Weights of a small GPT-style language model, trained from scratch on English Wikipedia.
Architecture: RMSNorm before each block, biases, untied embeddings.
Training: a variant of Adam for these matrices, 676M tokens, 10322 steps.
MLP neurons of a small language model. Each row is named by its layer, matrix (gate and up: input weights; down: output weights) and neuron, and shows model dimensions 272-367. Each number is 128 + 32 x the weight over its row's rms, rounded and kept within 0 to 255. A neuron's up and down rows have the sign that makes its largest values positive.
Before each neuron's rows, "fires after" lists the tokens most often just before its 100 highest values on Wikipedia text that the model never trained on.

fires after: " ", "-", "–", "9", "1", "."
L17.gate855 [157 135 155  89 162  85 131 168 115 139  59 179 100 110 186 136 167 132  88 168  80  97  86 144  87 147 121 164  63 110 128 116  76 152 145  80 100  14  77 122  76 149 186 172 129  84 185 124 146 179 111 158  97 179 171 109 119 127  18 198  82  74 158 105 155  95 155 127 125 161 138 159 111 167 132 131  98 159  83 167 125 175 136 150 157 127 107 139  96 128 161 151 117  96 158 179]
L17.up855 [178  97 124 168 102 100 131  75 161 116 130 113 143  84  84  59 136  71 135  88 138  90 140 148  88 194 129  62 113 126 109 151 110  91  46 170 144 177 152 109 151 110 137 110 172 131 101 149 168 114 105 135 129  75 160 111  97 181 136  78 135 113 138 155 155 201 136 108 151 128 154 112 131 126 158 113 131  88 144 123 148 178 115  89 168 109 126 117  92  63 160 155 188 152 111 163]
L17.down855 [142 135  79  69 143 113 144 167 104 116 172 116 138 137 183 162 114 161 102 122 109 116 103 156 126 181 136 171  74 119  96 101 156 140 173 117  78 168 132 137  87 124  69 117 113 131 126 103  94  98 190 140  83 107 191 124 101 128 122 103 153 182 139 120 109 159 139 155 136 103 139  93  22  76 170 125 125 149  68 107 121 172 134 175 153 127 141 137 109 167 182 118  91  94 101 128]

fires after: " ", "–", " (", "-"
L16.gate790 [118 166 124  95 118 143 117 114 169 112 145  78  89  98 136 124 138 103  76 133 121 145 173 106 157 166 136 190 131 119 132 166 140 168 120 170  71 156 175 101 114 132 118 127 141 147 106 143 113 147 102 121 113 139  99 116 143  93 136  79 102  80 117 101 133 140 141 179 138 143 119 135  92 101 126 125  85  66 107 117 154 159 136 128  87  79 150 154  85 152 110 176 183 132 106 147]
L16.up790 [ 92 130 120 146 189 166 163  93 145  81 117  91 111 148 168 116 127 118 138 172  54 138  97 111 118 103 134 153 135 103 141 132 162 185 105 158  96 124 114 158 105 118 125 108 101 104 148 137 139 122 145  72 157 193 116  69  79 126 147 153  95  90 127 121 133 138 109 145 102  63 172 138 135 113 132 147 131  88 136 123 127 176  81 152  87 139 150 147 113  91 104  94 144  81 139 151]
L16.down790 [ 49  70 171  49 129 134 155 129  87 115 132 126 128 127 167 148 112 109  99 125 106 110 135 162 209 185 160 165 132 124 108  87 105 137 104 106  65 167 120 108 150 143 100  99 178 142 111 134 151 169 137  78 168 128 129 105 123  98 115 164 144 117 133 186 123 159 107 128 143 165 102 108 197 134  98 147 135 123 114 139 130  86  93 120 102  81 134 169 163 141  32 113 117 112 139 107]

fires after: " |", "1", "0", "|", "2"
L18.gate415 [153  37 105 163  98 137 106 152  88 130 136 156 159  97 203 176  71 141 126 182 120 123 107 101 171  22  78 124 120  70 146 126 148 149 173 116 118  95 166 159 114  90 128 125  58 145  83 135 107 133  84 160 174 128 118 145 107 134 166 128 141 219 174 177 106 117 165 108 171 110  85 182 105 108 163 163  74 156 124 152 104 100 106  96 144 168 149 154 208 144 137 184 106  89 147 115]
L18.up415 [123 160 154  99 146  85  99 110 140  92 142 147  90 170 114  88 190 102 119 125 111 124 125 142 155 157 115 164  82 155 106 118 100 130  93  68 105 114 123 146 124 133 152 121 167 106  83 150 176  69 135 149 138 127 169  95 139 143 121 156  87 158  74 157 149 116 144 111  79  99 138 143 133 142 133 119  97 119 179 123 172 170 190 103 103 108 135 139 159 152 101 122 127 151 116 156]
L18.down415 [141 183 128  74 154 165 179 149  92 173  79 129 139  30 105 111 144 153 181 168 129 139 157 133 117 138 146  96 151 124 102 134 204 135  83 106 113 142 165 102 162 166 121 104  84 114 126  67 117 145 100 156 140 142  75 120 159  99 115  96 103 113 150 150 180 166 137 137 152 134 173  92 120 137 195  95 129 122  86  91 180 159 114 100  82 131  56 132 141 162 102 178 111 117  93 157]

fires after: " b", " B", " t", "b"
L3.gate757 [ 85 104 132 165 147 116 100 126 141 123 139 130 143 191  96 142 163  87 148 126 131 117  41 133 104 164 132  78 175  24 135 142 116 147 129 168 135 149 140 166 164 111 139 154 160  80 137 158 148 168 132  68 138 125 134 102 128 162 142 175 123 171  75 141 130  90 187  98  94 186 133 128 159 144 144 121 145  78  76 118  88 110 116 154  61  83 132 168 168 133 185  98 151 113 171 139]
L3.up757 [150 121 112 142 159 120 185  77 123 153 138 104 149 112  81 151 123 156 129  96 102 137 148 141 194 143 105  39 150 146 175 143  86 149  48 138 147 108 142 106 140 111 146 128 120  68 169 196 125 127 178 101 117  75 144 107 102 140 139 138  92 176 135 125 148 138 100 119 128 137 174  62  86 111 166  56 197 139  90 109  92 196 105 146 151 143 122 128 138 110 152 108 145 145 159 108]
L3.down757 [138 140  92 170  97 118  58 109 165 199  91 105 169 116 122 140 142 150 112 107 228 166 161  80 165 177 102 151  92 143 114 164 116 135 153 126 153  91 118 105 110 167 187 137 166 164 126 115 165 108 112 133  50 139 129 158 128 189 135 181 101  91 125 138 112 131  93 108 134 160 141 181 145 178  99 146  92 171 123 157 106 149 122  93 180 138 146  97 110 107 129  49  95  86 157 113]

fires after: ".", "5", "0", "4"
L11.gate10 [116 131  78 141 152 116 149 136 150 120 128  93 127 125 152 115 131 174 173  96 122 114 124 116 121 180 126 153 108 151 151 123 150 116 136 108 165 155 152  64 137 142 119  68 116 109 133 127 147  52 170 100 105 145  49 124 118 127  87 150  73 100 139 108 111 114 138 145  83 127 122 179 145 141 189 129 166 174  48 161 118  96 139 160 136 103 149 116 156 118 138 157 144 101 145 102]
L11.up10 [160  93 108 170 122 120 151  92 162 153 127 132 110 130 164 158 130 141 138  49  81  94 111  59  98 145 121 119 191 132 156 154 127 148 162 113 133  79 131 134 175 123 167 152 161 124 133 126 175  92 133 116 147 146 127 107  93 139 141  99 116 153 114  90 152 135  88  67  94 125 109 160 196 128 113  83 121 112 122 116 130 142 107 156 159 122  83 126 136 180 144 155 147 133 135 117]
L11.down10 [142 142 133 123 121 139  78 148 133 170 114  78  77 136 158 110 143 172 114 139 120 146 133 102 163 190  86 123 145 143  86 119 124 100 130 117 137 122 136 106 154 104 100  90  94 125 119 171 164 162 185 106 119 149 121  89 176  95 134 151  84  84 163 103 155 114 174 114  91 143 139 183 113  69  92 168 141 139 139 102 123 163 128 131 149 130 121  99 151 148 141 214 198 182 125 107]

fires after: " ", "–", " |", "\n", ";", "-"
L18.gate204 [165 133 100 168 163 164 103 185 150 138 139 109  94  79  79 123  83 177  89 133 192  99  57 118 159 138 126 121 156 146  78 172 127 133 166 170 113 124 156 137 161  95 171 138  38 107 128 172 142 102 146  98 175 143 120 142 167 128  83 152 100 137 121 156 131 122 155 132 180 106  65 145 149  96  59 168 156 138 115 173 103  89 139 215 115 173 121 119  77  97 136 120 127 133 105 131]
L18.up204 [133 124 205 103  96 103 112 134  83 126 199 224 101 160 138 152 156 165 104 126 108 140 127 129 111 137 101 107  86 128  53 143 145 121 114 132  97 138  60 119 129 157 132 113 157 165  96 109  95 147  65 150 111 103  92 160 141 150 103 119 138 142 144 126 141 159 194 152 124 125 147 137 136  87 122 100 160 104 172 177 128 133 107 132 158  81 116 183  98  65 141 105 201 119  93 141]
L18.down204 [159 115 138 126 158 129 120 146 101  99  89 117 170 158 117  87  98 117  63  87 132 144  69 151 103 147 138 159 158 125  92 109  80 180 127 157 154  76 116 138 118 150 116 180 188 156 113  95 204  91  83 106 122  97 156  99 119 156 113 107 145 141 170 112 103 101 101 194 143 115  95 147 179  79 129 133 142  82 147 162 163 110 115 116  96 128  91 140 134 120 140 141 158 106  94 170]

fires after: " B", " b", "B"
L6.gate435 [142 155  83 141 146  79 146 139  90 103 148 129 142 122 118 126 150 115 121 101 127 151 104 142 151 141 101 117 126 134  90 164 186 107  62 112 101 145  94 131 165  88 177  36 170 107 150 108 187 123  99 150 155 130 156 198 118 113 137 126 138 138  83  66 175 115 186 170 170 146 190 152  99  29 119 171 106 142  62  99 158 120 127 118  63  88 164 159 133  84 129 128 132 109 131  96]
L6.up435 [156 199 145  78 173  93  75  92  67 116 188 121  99  98  76 102 113 123 167  67  77 135 154 174 105 155 111 116 117  78 136 152 111 162  77 120 147 124 103  68 157 194 153 114 155 109 142 114 122  78 112 137 189 106 158 192 131 159 112  99  78 114 125 180 155 141  98 160 129 101 138 125  44 129 124 151 125 111 152 114 133 125 117 108  86 177 165 217 133 104 149 150 144  83 150 140]
L6.down435 [113 130  63  91 127 135  85  89 143 108 103 116 153 113 115 109  93  79 190 141  69 101 181 126 120 155  97 124 128 141 131 160 135 122 102 125 163 150 125 148 163 178 156 189  60 148 143 163 168 172 143 131 177 110 152 120 125 112  77 132 168  97 146 137 131 108 129  70 166 168 108 139 126 111 110 112 103 159 167 170 170 186 154 134 170  86 149 153 102 118  84 104 137 126 122 179]

fires after: " b", " st", " B", "B", "b"
L3.gate762 [169 186 111 123 152 129  68 110 143 166 209 127 147 120  82  76 170 108  92 121 136  95 142 128  99 146 101  52 152 153 165 162 151  93 168 166 110  97 163 167 103 136 141 127  84 137 138 175 154 139  93  91 132 116 137 144 181 169 131 112 102  71 114 157 131 112 176 138 144 126 149 120 118 168 144  95  79 120 135  94 103 129 163 136 124  97 104 141 181 131 143 143 125 150 131 174]
L3.up762 [111  83  86 124 109 105 133  41  92 174 157 151 133 101  89 110 136 173 147 174 156  80 130 156 148 141  76 127 140  96  93 142  95 157 139 118 140 128 111 100 102 165 123 101 103  98 147 128 113 164 121 121 191 102 153 124 120 169  91 157  96 190 141 152  97 164 141 116 197 108 170 122 163 122 119 137 120 137 129  79 153 152 109  62  52 136 201 119 167 103 135 109 149 101 178 177]
L3.down762 [133 148 167  53 130 119 102 113 111  95 140  88 121 113 114  96 101 140 122 190 125 153 109 176 142  99 137 153 184 118 112 136  98 167 146  84 134 140  85 148  96 144  44 175 153 102 110 109  96  95 111 150 133 122 110  86 105 209 111 102  73 239 188 122  97 143 124 106 130  65 127 147 107  81  54 107  85 138 171 126 109 112  79 151 126 114 149  11  71  96 142  86 126 123 101 142]

fires after: " ", ":", " of", " about"
L18.gate78 [148 154 165 121 184 162 100 187 111 147 102 159 127 101 123 110  86 151 197 156 132 107  98 147 127 155 110 113 114 152 129 148 177 159  85 160 134 110 113  76 186 116  94 119 119 101 118 132 143 118 108 172 190 111 153 125 133 138 129 138  76 104 165 126 139 127 141 146 164 122 137 151 139  99 110 129 104  53 169 124 117 107 123 121 143  98 135 179 233 128 105 140 150  82 160 123]
L18.up78 [112 179 107 149 150 159 148 139 101 108  95 158 128 133 147 123  84 123  64 198  81 157 113 135  84 114 143 115 166 108 140 150  91  71 154 168 131 175  79 133 100 110 150 148 102 140 109 116 141 139 139 120  94 137 169  52 131 159 117 134  86 133  93 211 105 141 153 111  92 148 123 124 125 204 126 135 149 132  97 162 138  82 100 121 133 168 152 132 132 172 157 132 154 187 174 143]
L18.down78 [116 126 151 127 191 146  93 131 110 125 152  96 127 146 180  88 167 139 175  88  43  81 116  25 105 131 145 111 150 100 186  93 104  85 102 130 117 116 157  76 115 155 170  85 115 119 147 185 150 136  99 202 121 161 174 168 159 167 118 231 132 122 108 146 100 167 158 191  91 122 150  91 144 128 172  76  84 144 111  92 116 126 169 143 132 138 133 105 171 118 145 167 159 121 194 110]

fires after: "0", "8", "9", "1", " August", "av"
L16.gate637 [148 163 180 137 147 128  66 114 164 136  82 129  93 145 191 142 132 150  87 177 185 156 125 121 155 111  54  92  93 134 106 103 122  98 145 161 144 172 154 107 143 173  83  96  82 128  93 169 124 111  98 139 164 155 120 107 121 131  99 195  98 103 105 112 158 137 153 144 175 108 111  88 140  87 125 162  79  96 148  89 111 170 157 113 134 105 110  73 153  93 196 139  98 171 135 102]
L16.up637 [ 68 140  93 180 168 157 143 117  77  82  74 135 101 107 136 117 128 105 143 100 137 193 122 149 113  69 144 155 152 104 176 178 121 144 111 119 120 177 104  97 123 166 132 123 149 101 128  87 128  48 121 135 165 136 128  92 176 167  84  91  86 126  76 124 155 144  73 111 131  97 145 132 149 114  78 149 169 117 182 117 110  91 106 126 163 161 124 138 157  54 123 156 131  73 161 112]
L16.down637 [ 97 161 125  73 147 133 188 161 145 159 151 146 143  88 150  99 151  81 102 225 151 131 126  77 171 175 113 100 136 110 139 145 104 121 126 166 167 131 137 156 108  95 105 144 148 172 152 126 129 177 150 158  84 158 121 199  97 127 143 139  92  96 184 183 127  97 188 183  98 128  70  80 101 139 160  95  87  97 104  80 166  58 176 131 144 103 111 127 147 115 144 127  81 152 150  63]

fires after: ".", "\n", "'\n", " |\n", ","
L16.gate340 [129 104 105 152 144 113 152  81 182 105  55 103 146 123 113 125 123  75 118 104 179  97  73 106 151 125 120 100 105 107 170 130  80 187 134 130 124 100  92 145 154  91 122 113  95 123 170  74 141 142 105 112 121  55 150 135 111 159 138  67  97  91  99 128 141  71 143 167 139 133 159 157 133 151 115 147 155  97  74 124 197 146 113 116 131  86 142 151 142 143 167 147 117 119 176 192]
L16.up340 [136 123 117 105 131 143 151 107  96 166  76 112  95 105 134 139 123 100 139  20 156 126  98  19 167 144 133  74  79 106 176 135  83 136 105 109 142 114 149  39 145 154  93 149  34  86 162 115 124 100  65 108 148 132  91 101 160 151 128 120 130 132 102 115 169 155 122  77 136 127 133 144 149 136 121 137 111 116 140  28 110 165 134  84 139  97 110  94  76 196 150 139  73 162 184 237]
L16.down340 [116 163 113 143 120 128 137 136 156 138 166 104 139 104 103 127  93 145 128 155 108 128 142 103 128 130 161 131 126 143 115 112 145 139 140 146  99 151 129 123 100 128 101 156 119 139 110 146 104 142 161 128 124 166 130 190 135 107 137 131  93 121 105 134 153 161  96 150 149 131 159 106 103 134 143 118  85 118 150 170 113 119 130 157 122 173 157 167 218 102 148 113  97 139  90  72]

fires after: " |", "1", " at", " At", ":", "4"
L17.gate729 [126 118 133 116 127  92 139 120 164 132 127 105 117  89 121 185  93 152 123  71 131 108 135 124 134 122 146 154 191 142  80  89 165 103 118  86 245  82 122 128 118 168  85 133  93 128 110 120 120 108 128 137 121 133  70 127 119 102 136 144 110  46  84 172 147 133 171 203 146  54  76 147 117  51 129 193  96 105 160  80 151 130  95 126  87 173 155  96 141 186 178 166  63  72 117 134]
L17.up729 [150 116  77 165 175  29 149 186 128 159 137 162 162 134 164  83 154 140 167 102 182 112 120  95 120 119 107 121 133 137  98 169 162 170 143 156 116 156 148 113  84 126 105 137 149 108  83 186 129 115 112 131 169 153 131 137 145  99 166 144 135 109 152 170 180  82 159 159 100 128 143  89 182 145 135 113  91 134 132 128 123 123 120 128  57  86 161 161 145 131 101 145  95 122 153 113]
L17.down729 [112 159 104 118  79 118 102 144 161 121 141 199 146  87 148  82 166 148 119 181 151 133  20 140  97  92 124  61 115 196 209 138 182 148 119 150 173 110 140  99 178 115  66 157 132 100  91 106 113 131 128 155  63  95 152 170 109 159  98 115 150 156  97 103 133 133 158 143 125 160 130  85  98 128 170 138 115  78 138  95 142 165  96  90 114 140 133 120 139  89 171 149 141 105  99 104]

fires after: " ", " (", " ISBN"
L11.gate832 [118 211 117 165 162 102 175  82 124 110 119 113 106 110 152 141  93 154  93 138 159 181  96 126  85 142 149 171 117  64 177  65 112 137 152 154 104 153 146 117 104 162 143 150  89 136  93 137 132 105 181 116 135 197  96  63 131  87 122 106 108 125 169 161 114  61 135 120 165 129 127 142 130 114 142  94 110 138 126 116 171 109 125 103 140 113 134 123 174  77  95 176 134  95 128 126]
L11.up832 [ 68 130  81 131 105  91  99 132 121  67 118 157 193 105 136  66 137 139  72 118  68  99  89 163 191 147 155 167  85 154 118 107 114 149 146 144 140 114 119 145 165 131 119 121 154 136 110  64 163 128 115  99 110  94 102  86  99 124  60 125 135 118 117  65 108 133 133 160  95  52  96  34 106 127 133 136 101  97 132  95 109 102 100  63  87 124 181 113 150 116  97 110 182 145 147 132]
L11.down832 [136  77 148 175 128  82 130 102 143  81 155 144 131 141 145  81 120  78 175  81 106 128  89  60 155 148 102 165 178  99 136 119 143 149 141 113 117  91 121 161 119  90 134 131 174 104 124 152 154 118  83 118 145 116  77  77 124 161 103 135 141 128 133 126  97  63 148  53 112 129 156 104 149 120  60 114  97 209 197 123 140 144 141 145 158 115  86 141 109 226  98 126 204 157 112 169]

fires after: "9", "8", " Luc", " Pr"
L3.gate216 [ 81 121 123  89 151 173 155 155 113 170  55 163 126 167 157 145 168 159 112 193 146 107  99 135  94  82 124 116 142  46 119 125  58 155 133 128 119 128 168  98 115 143  66 169 113 102  83 143 142  99 122 143 100 104 157 132 117  62 116 155 122 109 174 141 129 131  81 176  95  67 110 107 163 107 110 135 134 124  87 161 131  78 119  62 129  62 130 153 136 141 122  70 109 134 173  92]
L3.up216 [179  99 107 118 165 168 146 132 157 136 116 109  36 156 125 129 125 140 125 153 102 114 128 136 124 113 137  98 142  82 120 136 165 194 135  93 142 153 122  87 140 131 140 174 161 164 111 134 100 141 124 114 152 181 170 108 107 200  74  85  97 101 132 146 124 137 175 102 160 135  94 110 124 146  54  70 178 110 112 171 124 143 109  88 122 114 131 175 104  39  99  73  66 129 137 146]
L3.down216 [112 168 144 128  70 117 109 170 174 134 112 120 118 160 163 130  80 120 100  88 165 146  43 183 137 155 130 104 135 108 116 123 112 109 157  96 149 109 124 147 145 131  70 103 126 146 103 189 169 120 122 101 164 116  82 106 137 121 182 172 146  62 189 123 106 143 141 130  87 173 114 151 135  92 178 159 125 122 174 170 117 119 172 111 122 146 122 162 155 192 132  94  98 112 155  81]

fires after: " ", " |", "1", "5", "3", "4"
L10.gate136 [202 149 118  86 140 154 139 154 123  94 116 100 133 126 124 151 132 100 146 149  98 128  69  74 191 135 136 108 178 123  86 103 160 144 165  99 127 118 170 126  58 166 139 126 151  86 138  94 151  44  93 136 126  61 161 107 106 114 177 134 164 141 130 127 113 178 150 135 135  70 114  88 146 123 181  92 144 138 179 121 175 127 119 105 139 152 172 143 175 106 137 127 158 134  91 132]
L10.up136 [121 150 132 107 127  82 120 137 190  88 144 149 169 115  86  88 142 176 137 156 135 117 107 124 124 153  94 128 183 168  94 150 156  96 152 111 181 118 124 158 144 155  76  87  96 156 108 142 148  80 131 119 115  87 126 114 117 137 121 140 131  87 123 132 124 138 111  82  90 109 120 106 170  98 161 118 117 137 133 137 130 138  86 160 157 101 192 175 122  78 124 126  76  85 163 188]
L10.down136 [ 94 171 106  58 115 170 118 136 154 118 117 119 138 128 135  85 137 141 120  95 176 130 143 140 103 158  85 132 113 118 135 145 128 166 146 133 147 181  70  76 195 105 220 130 203 158  98 119 171  48  98  51 139 113 149 148  61 129 137 123 169 172 128  86 124 101 128 150 116 143 154 124 202 130 158 118 149 109 180 135 116 104 121 118 153 111  91 101 131 160 129 116 161 152 167 115]

fires after: "2", "1", "0", "8", "5", "3"
L11.gate637 [112 121 137  96 174  51 117 135 125 212 117 197  88  96 146 128  67 163 106  81  63 149 169  68 113 163 116 103  89  83 185 125 179 154 157  89  51 113  71 103 108  64 145 134 104 126 153 117 164 117 113 134  20 169  81 128  94 149 124  89 162 150 106 168 218 140 106 151 135 115 138 137 150  95 195  78 131 147 154 136 128 140 131 144 123  86 117  79 174 162 145 139  92 104  90 137]
L11.up637 [134 133  69  43 134 133 139  93 113 132 109  91  79 154 151 127 161 156 114 174 119 171 169  93 154 125 117  69 117 205 130  86  86 101 150  69 127  75 131 104 158 173 131 103 132 116  98 117 164 175  94 147  89 149 123 116 105  22 102 102  75 147  99 115 115 118 129 121 101 163  99  75 186 114  96 123 134 119 152  86  69 168 164 154 117 123  87 130 143  99 219 110 123 104 142  90]
L11.down637 [205 128 119 166 177 125  66 123 107 133 122  78 111 161 136 144 117 140 103 169 138 112 135 161 167 124  91 111 121  96 130 127 113  74 135 138 137 131 115 163 144 108  68 148 150  88 100 102 127 202 158 195 138 161  66 138 146 106 133 100  92 140 104 100 106  77 150 109 128 109 125 106 121 130 142 149 140 106 162 107 143 143 107 153 142 116 112 138 138 167 119 159 158  96 154  82]

fires after: "3", "1", "2", "7", "0", "4"
L3.gate828 [113 121 122 124 160 135 121 199 112 147 130 113 126 112 132 150 160 139 183  62 110 129 126 158 168 117 118 141 105 173 163 101 102 213 145 205 134 110 116 127 111 130 121 167 126 203 140 120 119 113 115 206 163  60 105 145  96 131 156 140 119  58 138 161 118 163 119 126 111 117  95 122 117  70 163 170 131 158 103  81 103 119 115 173 118  94 115 116 137 123 115 124 141 142 119 124]
L3.up828 [120  96 107 153 139 134 135 121 118 196 128 136 137 103 134 111 137 110 148 157 186 150 163 122 145 131 127  92 114 184  85  85 145  89  93 112 100 172 124 123 167 113 141 138 132  97  98 100 170 144 173 119 138 101 143 146 138 137 120 135 148 142 121 110 159 115 154 129 157 100 166  75 144 121 103 189  21 124  89 172 190  99  96 105 195 147 135  84 184 113 115 117 128 129 123 126]
L3.down828 [108  94 162 173 113 123 100 113 149 124 115 186 116 101 105 107 166 140 129 170 167 129 146 118 110 162 112  64 174 122 144 139 113 145 160  72 160 201 134 122  80 142 123 118 157   7 105  86 134 137 167 175  56  91 137 164 152 137 151 120 106 101 140  84  96  80 123 153  82 130 147 111 159  53 101 153 112 123 100 113 128 175  54  92 162 117 138  95 184 119 155 108 154 145 118 103]

fires after: " |", ",", "\n"
L2.gate967 [138  79  33 105 158 146 136  32 140 120  53 176 119 184 149 121 116 124 188  55 160 128 151  98 146 138  36 164 100 212 108 113 165 129 136 105 122 121 131 110 111 168  69  71 155 130 177 129 176 121 131 144 110 121 148 134 143  98  90  86 120 133 133 130 119 154 223 142 132 127 100 113  77  97 153 133 167 118 141 103 155 180  78 112 132 123 155 106  83 129 143 155 130 114 131 118]
L2.up967 [144  91 107 116 137 114  72 105 127 146 123 135 149 158 136 116 120  85 151 150 164 133 124 139 168 141 112 103 136 164 164 149 148 160 143 115 153 111  93  79 134  99  99 109 150 102 119 133 167  93 141 130 106 166 126 128 101 146  89  63  96 109  96 128 143 210 194 106  99  85 110 204 106 119 121  99 135 124  70 116 194 132 125 113  97 133 170 118  95 125 110 129 154 149 140 176]
L2.down967 [163 180 152  82 160 124 143  90 193 149 175 128  99 178 110 146  83 141 146  92  59 129  90  88 119 110 102 128  93 144 159 172 154 164 170  89 124 128 112 132 126 117  89 109 124 143 124 106 162  76 178 100  44 135 185 118 150 189 144  52 124 113 109  85 144 112 150 125 143 138  97 165 128 119  65 132  87 106 109 103 169 116  95 143 140  87 160 172 101  78  85 107 111  89 110 146]

fires after: "9", "8", "7", "3", "4"
L3.gate386 [162 191 100 122 179 127 138 110 118 187  86 170 125 122 121 126 131 147 126 147 146 174 131 156 138 108 117 115  60  93  98 130  91 133  83 135 139 182  97 106 127 119 109 185 194 124 126 160 124 110 144 152 170 123 151  93 126 160 178 127 110 110  84 121 126 137 165 109 135  89  92 146 138 110 100 144 122 170 130 108 138  76 168 133 145  82 122  90 167 143 149 180 118 144  50  82]
L3.up386 [147  71 117 151 121 145 161 147 102 118 131 129 128 145 146 182 177  96 157  80 119 134 137 170 153 156  80  96  62  73  93 103 110  90  72 143 159 171 111  91 123 167 115 129 132 171 129 100 137 151 135 114 184 136  90 132 125 128  98 196 108 166 132 190  73 158 208 119 145 180 103 141 148 138 138 126 139 152 120  94 160 134 128 174 138 152 104 107 193 149 163 153 170 137 121  90]
L3.down386 [135  92  78 123  93 152 102 134 146 124 168 156 131 123  81 171 117 172 154 160 126 131 184 110 102 147 124  75 128 121 124  93  81  83 143 106 113 146  86 140 156 104 174 104 105  70 115  95 134 145 178 118 167 120 161 138 139  94 187 208 120 143 184 123 137 118 165  91 131 184 132 111 140 131 116 157 139 160 113 122 122 123  84 115 117 163 150 114 229 120 161 106 139 197  90  81]

fires after: " ", " |", ":", " on", "t"
L11.gate728 [120 103 149 128 150 114 131  95  89 147 114  97 144 143  87 161 150 170  72 113 153 118 144 150 118  78 120 116 171 189 121 112 159 173 167 128 158 145 152 150 138  57 178 126 139  89 164 163  71  53 112 158  81 155 135 145  74 105 133  90 105 105 133 116 135 124 147  58 113  41 110 109 152 136 123 210 127 135 118 151 133 130 155 158 117 186 153 160 109 144 168 125  99 145 167 120]
L11.up728 [ 77 183 141 142 146 107  88  87 211 146  74 126 108  98 171 129 163 144 203 110 130 135 114 123  92 128  98  75 134 123 103 161 134 132 115 150 157 150 136 140 106 143 161 176  89 156 165 135 172 140 153 132 139 140 116 120 167 137  78 156 119 130 139 155 162 130 156 137  81  83 133 121 115 128 151 125 121 136 172 132 182 200 160 112 138 142 109 143  91 142 119 157 136  77  93 145]
L11.down728 [107 120 176  62 105 175 124 163 213  85  80  57 138 165 112 109 137 134 116  74 107 116 130 115  71 111 160 148 128 126 109 109  69 156 103 121 136 145 137 159 152  86 131 132 176 126 129 139 111 117 116 129  79 122 182 109 150 125 122 132 141 159 163 123 139  44 154  99 107 129 133 117 114 127 118 177 156 140 132  74 176 112 131  62 137 153 119 172 127 125 136 156 147 107 102 128]

fires after: "1", " ", "\n", " D", "2", "9"
L16.gate93 [146 103 112 141  78 122  85 209 142 139 120 123 185 122  86 176 117 162 152 117 110  72 155 169 127 133 120  93 155 156 130 145 116  79 120  92 131 101  99 136 151  82 181 183  86 150 147 168 165 119 118  97 156 162 127 162 140 140 146 125 175 105 190 167 110 145 184 216  99 146  58  95 119 172 102 148 134 148 112 160 151 108 196 150 116 129 150 199 120 154 105 114 136 128 173 107]
L16.up93 [171 213 118 171 143 139 124 155 134 205 142 163  73 153 141  63 143 135  74 148 144  95 128 121 174  69 128 115 130 161 136 156  58 143 200 156  95 158 122 129 162  79 152 141 185 128 141 109  93 124 118 120 120  75 156 106 119 164 121 123 140 135 156  99 171 150 138  72 143  88  56 136 143 134 114  81 148 148 111 189 107 114 115 148 131  83 158 171  65 135 143  76 137  71 118 175]
L16.down93 [141 103 155 100 158 172 139 105  83 153 161 120 145  85 125 129 104 153 108 107  90 137 146 153 131 152 152  70 126 180 140 110 124 114 153 151 179 145  99 122 151 171 141 169  91 105 126 134 130 139 160 106 119  79 175 142  69 129 135 110  66 120 114 117 118 190 117 160 125 159 122 144 125 162 119 146 171 146 103 125  98  65 133  73 106 118 128  72 173  62 100 164 114 203  97 120]

fires after: "9", "8", "1", " B"
L3.gate163 [141 158 118 161  90  61 218 128 110 145  67 136 161 167  90  88 169  97  94 134 120 148 130  80 169 105 180 166  46 146 124 109  90 114 107 170  74 147  55  97 194  92 130  68 126 107 130 124  72  99  85 140 152 182 136 135 120 122  90 152 100 141 165 118 122 113 134 119  97 181 114 169  89 120  90  95 110  81 135 134 102 152 126 135 159 106  94 139 148 163 111 160 180 109 153 112]
L3.up163 [ 68  93 149 150 130 130 133 112 150 130 150 120 102  60  93 140 110 119 180 127 144 140 120 145  82 169 122  55 109  89  78 156 129 124 119  74  99 109 150  76 113 168 153  87 162 179 134 114  81  98 123 123 135 102 141 143 104 134  80 163 147 168 127 143 127 172 141 115  84 100 115  94  87 139  81  94 132 181  96 114  67 116 102 115 105 145 164  73 155  97 114  99 125 122 101  92]
L3.down163 [150 100 116 125 135 143  83  97 108  78 132 113  84 130 198 160  89 157 128 129 118 117 139 126 129 217 111 105  78 145 143 123 149 107 151 154  91 101  93 127 114 105 125 136 184 123 129 136 130 117 147 115 136 102 162 106 127 130 143 179 178 161 123 153  98 111 141 139  96 109 128 156 108 188 176  95  89 104 113 111  97  96  70 132 117 162 118  69 116 114 143  71 123 156 122  93]